Weights of a small transformer language model.
Size: 13 layers, width 256, 4 heads of 64, MLP 1024 tanh GELU, vocabulary 2048, 10.8M parameters.
Architecture: learned positions, biases, tied embeddings.
Training: a variant of Adam for these matrices, 269M tokens.
MLP neurons of a small language model. Each row is named by its layer, matrix (up: input weights) and neuron, and shows model dimensions 0-255. Each number is 500 + 25 x the weight over its row's rms, rounded and kept within 0 to 999. Numbers have three digits each.
After each neuron's rows, "fires after" lists the tokens most often just before its 100 highest values on Wikipedia text that the model never trained on.

L2.up612:493461532512479495527532541479477518501490531480506497516527535471499500507463470509546475519495522519512492466516507520504470496464461437506524472505478476507426452516508503532502513479506523517472521520506475523524486532512483479480511452520522520493479470489478530450524468472510509466544478487490497519495523497557515473485513501497501487482500533520525485559483541512476496424497469473466538501543414543526482518470498486506507474503481504534509491493519522544500526502449478497513537502496503481492505515501518500484511524528483486543540524500512495498505437535461478503515495519562480494521513492490491507490488466524489497489532471474484493507533518474503455480494494482543463526494509528484524530524491501489506535459454460501494486522517474502487514491464517
fires after: " E", "pi", "ch", "″", "R", "U"

L2.up873:498496475483485528490469560470519512497498486473463512488483538480468509471486528491532517526520525490467508504540514534510535491477537478551489548515513473469498527520487471447494488502531486498461482492542497555490486497538538504539455485472518547470474475453556457498497521521495515487489510501524550516567492500561528529501465524532483492464457505539489505494506507469512508520484517460525515483506491543473534502535511453505518488485478467505516478510499476503478472469505495511495550502512458492507472455506486507482534502525523514514491496481484497507484507481487463486489496461547529456499509474504496495505481535471535525507519512495528511530475494492505531484467517530509491503456498535499530464496538470483475504474455457526530505466498506496472485460470506
fires after: " ", " w", "s", "que", " W", " a"

L3.up841:507465430498482451497513525495520520506503476512490528441515482544486443517511498502478515512513500489491496523485514501510509484420472467489504488510471503524468524510508527502505476485514513469536474469488486491494472482512490576521449505534482462499511494455551515513518473491482460493479536495487495476525488499491529519501469474450543524501454510469504491540503553509558517453513527489498510488504525501485508516530500494495492540498484474496502462521493536508497511483479521472465504458518503528499508459516481486488541491442513518534519525461497504491482493486531541489507530451482548485495500524469516503530460550514471508503496527512503476546534506469481528456498535526507518515527506513500516542522483493492517517502476465512571473495470509534519482504493508
fires after: " ", " d", " Al", " And", " be"

L2.up969:495456471474510498513547507515457524478498500464503501512520503507485536530503470530500487494531541506511530470513490508540475488469495494547479469495535459526464484562498489524531504528480493514458485500487425517520510545482495516520512504517458482498520482504493498483478488460496473521520503517516515520542480479528530458496490518493478548486518485523464503497542501464487516451457500529479534494572454474482509502500490498496500519475506522492474494525525512484498536449502523521501508478505519475508510514465507521532476462508537540521519446473499468494534469484445493510490468487508504496468504512500492511486493525471490508534527496517504499562513458466449513505474488509498492502526472519480500431507514532477523517523490514513460500462498447477543538534530507
fires after: " b", " B", " po", " until", "b", " place"

L2.up596:507514500520538512481548492509474508515513491507519489501482499553501450501476468507465473494526500510509500462473518512541497518526517524495458516509453521483492462469541487472525478468494493523488494522476462468505495483545476485489474537522481528524493545503514482497530512497494496488504476494477524514500503540513474512550481465509513530513503530496518503519509559517511525505528493481515480485474514501504491515463525487439496535457463452489449490499489449514489547528515516506481485542489523510523507484475564523457516513463553499497494429477487481504494482469523540507506541481483548477509518425484512501493514548468520450495484482490497486500475531487467485489533498512536506493486536481503518540519514471485517535479496454529525463459492493516512503541507463
fires after: " No", " lo", " f", "li", " no"

L5.up479:505519503422488434488484469493503536512495493510484501513515502476495501481489544513495478528511496498471487467496496523490483520492516465497465485511493536506536482505508471478528561478484466519525494565468507452520454522502498525500516562482487485494479529505525497525524508497479467534487508534537482508507473523551530517492490520489509532522481529487489484546451469486527473542477499516498523519512485485513518471510500469552514486437477494518524489491481459477508491495519519491501508485501511470537498484501470490498492512437555510536522502502527503536503526477517522487506535495515518491505504464515490519459505554470492498514509499472570513533517455491487511482487502538486515425428513531529496521550539503477519504527500464503523500472493488483473511516484517
fires after: "\n", " (", " ", ",", ")"

L3.up716:491504457512500485524489529470484518509502438477484469466493545485483487443489554517497521536492509496492519513532495542486500514532501492527531480511485448470486518491530477476520501478480493467525517527523498541530491488518484522492475467507495487532491467449557468519524496474517512493484492520496527546526531502524527493485491499558513489496507497477548474481517539499521502450490503470497491492481535493529534470511519496475493539526463502501514469501504479498535504454493489508474510510529475490502475484455537471464519489457501545515493478530514462521449491513463449487495457520518487473471496470498496527554516565461515491550489497497514507546504491503481522476491469535522468486487518537525499523523547458502493514523486492519480478491528510545498483518507559
fires after: " ", " the", " w", " su"

L10.up138:476492501507483500511510567477493496483483506520471519527494534463457534504487548498531509495505499499494512519527460527474514498459479500495479481524523494515500520538483492524534556505537508515488494466498535524476497513517527467517436480481525498564440513487527476539466528500548510483531510466510541524515495542486523499490476505483451490508517526461486477514498496492530450471511483465536504520490487506530498481507484509486497516523492473541506521430508515506504513475454516528486530509532480505454485487515464517511513505516494494519521544515527456546517509498502462497528496538477541529455497470511492491492490483468449459506480495519533510477452480501480498489469467504442476485479489520491515497546503444511479536500499465534501468495515489528475470466473493
fires after: " ", " (", " Team", "le", " L"

L3.up372:498491500488514508486489529448467500482518491522500487526524487495509488497504517532512513520507475492505508546528469501469491512436468439532529516497475544510459453510485529504486500528484508518554542532509506532504504519536484486484506486520505497551513489497510502450532486502461509479504519570511439489488462531526553512541483461480526470480500524495518483517494534528521522498467481475481518501514473512531518476496477462515510476492505486512519489474471486536505533439448500536495506516503514488518531421527477456509487488453492510510515497516495483497484484495498466505519498491481531458501503504479511496539535520500490491536528534484520499500460498502475486501467509536470479481514488500517482540518538522557527524549462455485525449498518479502476473542499515
fires after: "\n"

L5.up407:497514535495513515519503521414471490517500500488508462516495519500491501462510519532540521498468460528494481483508475522468488455495506455501520501469542480515431466479514510484471484518477495514543453473502523509518489516512486473460516525533515548526499510500539493468513486503549502493508491524476510496511468534522512506504496462463542501500479549524490475558487549526544540451517452514505533483524498490551538480503540499503507532463523454506498518457457485538503531457504490507508507462515558494534547443496513492465497503493534501546500507523479497502507511503502507495519539474487496482492499529488516489496487497466451541503494478494477505489478518500499487475514537538463496500487455500513523492524492519500472534546509517501515450481489470509508513482488506
fires after: " ", " 10", " 4", " 3", " 5"

L2.up156:483508504506474469489525516515480477493513494455501517493454501502511457475471501500491532479483511503561493478504530502464506497484511485469495565491475441516517525499490505552519539532529509516495504488512494527504503488491510491478525519472478505521460514470509454490490521509527518497506463451517461496527490505503514493472544486511514471452519495469488483467538481521510495489500506480451545521567494480549480541487486491486557535515453502481481476536517486511496480487514525507457496445521506460522529492463497492534482516505517532509519465526474479492507532482493517476520496505522508508554523525513526467496523536474496455537496495480523473504523498460497513469526511519504447520540495493534513495475410531522527519511505510513462495532506475471500516451544511
fires after: "s", "re", "us", "ion", "li"

L6.up431:500491497514500502530525528461482528508489508489494479491494513522457517471524514466546536563513494459485504516518463517467479532467493434495449477492444523504514529484532467494556508498450461506509488529494530518571502529509481513496479499497512474536465544508519509507517476511534491524510524490483451502498470491481503492542505495500525489470468497491542457575494497505491545509488530495492514507496520494516494490527464500528501531517468495476518460506469500508522476498445493501514503482474539445529525476464496479508541474473519544538480519529524504519485500485449490507508513478502521511505493507487510508479495556499468526520488526495535509504525501479496488434506535511484497472476442501501462537476517500466528512477506515504484511519509499528511452488476542
fires after: " |", " (", ",", " in", " S", ":"

L2.up642:482474498495463513478544524486464536480487526463477513497479488475506484495468525462470502492525494483528486499485515493495496494495480481517473506508492545504486503491519488512494529547520509502485487531506543495454455544508517544491473485528472517536509506518506478437479544505521511481459473490508540494505522493532516482487477535513483459479533509478494525527497519509505515484500497467541510496497504504482488482501485497473521472498478496498533508519483504529486491427513482534458479498520522491514476515523513497471490497474545498525469487456537499508478532517498495537513550459500502498486544436538479523516463494523445540488563499467561502489550524519541497491451484571497495434483520499504478498482557481493551501493490468516514481450499483492507495482483519
fires after: " w", " W", " win", " Ra", "ri", " S"

L3.up148:504476527492520531486519511523461462478490511504470493499523458505492506478545503469521483540531553493500496501496552489522509514506488426517495520454486485499473490483504482489468483544474517496483521514479481515464471477463481503524500483459441498528501513483511511482500524510488503523485464476481517556523538486561470511511523525512469484492494502514486504531480478503530484465491521487489487468511508527513482514509493471474498527476481452488518504555491512489486516518497525507476515497532496494529538530521541484490480454534522478524484519506509488526520465498528502532491509430556556479509530472530493495469516520502476529539514513477509483498476495504482552480470482562562515486500467552507469480521565510464492509458489478503526506504522489469522528518475463
fires after: " R", " to", " Ar", " S", " Al", " Ra"

L2.up824:487525512489475515482495502464453482532505528448465488493519520519540501470535462519495492528509486508487514504514531529525515500474516500528474506483508470482514484556515493510520479521503500515498522513449448520523504543513520500560503514506463524503493502497498494516514516407529490438519487508495508473534493532544461537466499492460484526511492528476517497513510447517517494482458463484438501498551501509469553511531511483490542523466494496481514483530485488496493516491465557495486464491481455465505521513464532510502480469527508559533522465515502516508498498501495464509498471525486501485470506505517503476530482513458519491512504475473506417516518488479464482455550502486484497522514489520493497518514506540498503513532473503523500496476509475553501483474505530
fires after: " b", " cl", "---|---|---|---|", "-", "g", "b"

L3.up116:484472464476539503526499525501507510477484504514477540471493496513520455507507501474487500497520496499523450494462518542473517502499512473487486504484482537497470492461545536512489465508463485478487477547486473496526489510531504493466519537493503530523518450477502501532480502494492473494520454534527513527496523529531510485541484512486476487477508518552501530547473531527543491498514512515499437455531514507533502549485494467470509484495455463477481542490503443558514520494489489492479500492535514529491486477474519506445509493480555483485494508484488496510513488505468529504494523428483598510504472451496510514489503500508502492476513556454527495513471482514522520510491502495570511489500484510531504538512495491499533513485492476519498481457487502511555501493485492
fires after: " O", " No", " no", "w"

L3.up463:513489496474505496508554492439499517477526454489513528486508533481486502480490530481559533505512537496520494512514499554494506483453502490534467518477526507531490467475487453494487530486482434512517486507527519532508514508505519561532439510497465499510462560500521472520493499424567495467492495542488523516510480498514515511488519451482480464526489501482526477502496476480551520514508489466519514522490491516524499487502509445502533497472499456504502479498485504506522474482525492529487480564532521473492508495499494446546503452476485494493545479503569481518478533507462502491519505512497474501516512483520474497528507505480466510558556513510518525506490543486491520493521509510495480501463509522487486522494519499478508522484492484517494492454490479494450489480512521
fires after: "\n", " ", "-", "==", " (", "==="

L3.up820:523502486498484516506508509463494511475535443492524496495451511498501457516460541480490494530511538455499493505517493497527546517448473527533453504483466482515478517516478465454525491517507480522531492531527470475528527486521485526538458532501493487492458516461560503522502521512554494501483489508496540510533474509477466494536515475492475491512458503475571520506537504504544541513502526475509479529485495497517467494501521436511497517493474471483475491551482481507563493464463497505462510536502515471506494494493495488510527510474482514530490501488531501552502504480508526473525517495543518469487488455514478507518516524492492487500502482469507520492528513477431521492505530510503502526463495493495521587495476502469496526523473460526519480490483472491510542526504496
fires after: " ", " Al", "al", "les", "l", " And"

L3.up270:519473449511514507472532487490452524475529484504481471518529515559518503514500499536487527498503511515538520507528478521494453506504494518510523533487482457525481488524499543504511483508485495563531471530529482523519527493490481479500496543522509513495508519522518465448501467475502526513529493511508534556489464517505541456524493485498503501471512504507493493507521520561506518480474479475492515468534481501518520495480505467481521549456499436487480503494491480543518513441454501540507487487512570478510566432478485459465486460477505503491511509475492458547490493482460491487543494491461501456493530532492514503541478510475478528521527488487483500481474529484478512491489543521465480523510493483480512514518525528527522531506491470495497465505483491496530517460507521
fires after: "\n", " "

L2.up1017:450463483485489533486498519487480491447513463480433533479507523495523507511493499494503502534530472461524511547508501517488541522477479509488475512490517527474458510514546522539490511542524496499521507530482506495520497507508500517443482509529474497531500478472518453514506503452481468485468523500518504553505511474545546473452519534510484522497522495519501469525480535545484547496507514479492492512503489545531494480506461495519501511527482503511490459544495507542527473482521529499479489435518515514503514466473537467458496519461530505507534496531464507493459467514519491518466477464498494509504501463485510503513486492496459469511487518488537513508504480488484475445531520551537472489461532496566505529542490466499519512470513475505486500488474496510508483449517542
fires after: " W", " w", " \"", " h", "w"

L2.up736:529495424529524501483498498464438475474477504496505483476494517525510488473479525514482549506533519515491521530516525524509495507485497522491517532472481488545500517514498502510550481558493491533501482499548488556460496497475495476477488512504441525436465527498513466456514516474485485489506480483493477512521476544520522541530555493480537478454502501467525487467509542518505526490516509470488498494513509496497510522483522481479509531502491497492534459496489521510522461450488517533430509484509513485515533504519508443486514487495512512525456472475529490522479483453496502496535506474533504489565538507462488475503463526511459539507500472502501515553545542470516501500500510497488453547488511496520525476480500509495510521483496502504510459529497475497478511492477462
fires after: "s", ":", "es", "re"

L6.up73:475481524441471452510519488483504510505486495503510474489482497515462502514478519490525476529511516470452482515510511493489496513479501482499474483507511492483519451529525543466513521495448481523492497532487506486531437551523516510506529506500506503513478499509517524498506495496533456503494498467509506465464466488511517492493470512468561520494451517463489500482486487493501517507456545500481508514533510483511513508543524458521537472466461515505467492500487518512525520510507486506483500522488541520535534472516506505501492545504543510530518501524537497515514467473516480494478535510537527426526449478527466509437514541481479471522498500485544492534538420499503531485467507522475481456501478505506524479501524469500517518474476502513512508562537479508474523551470541
fires after: ",", " (", "born", " 19", " 18"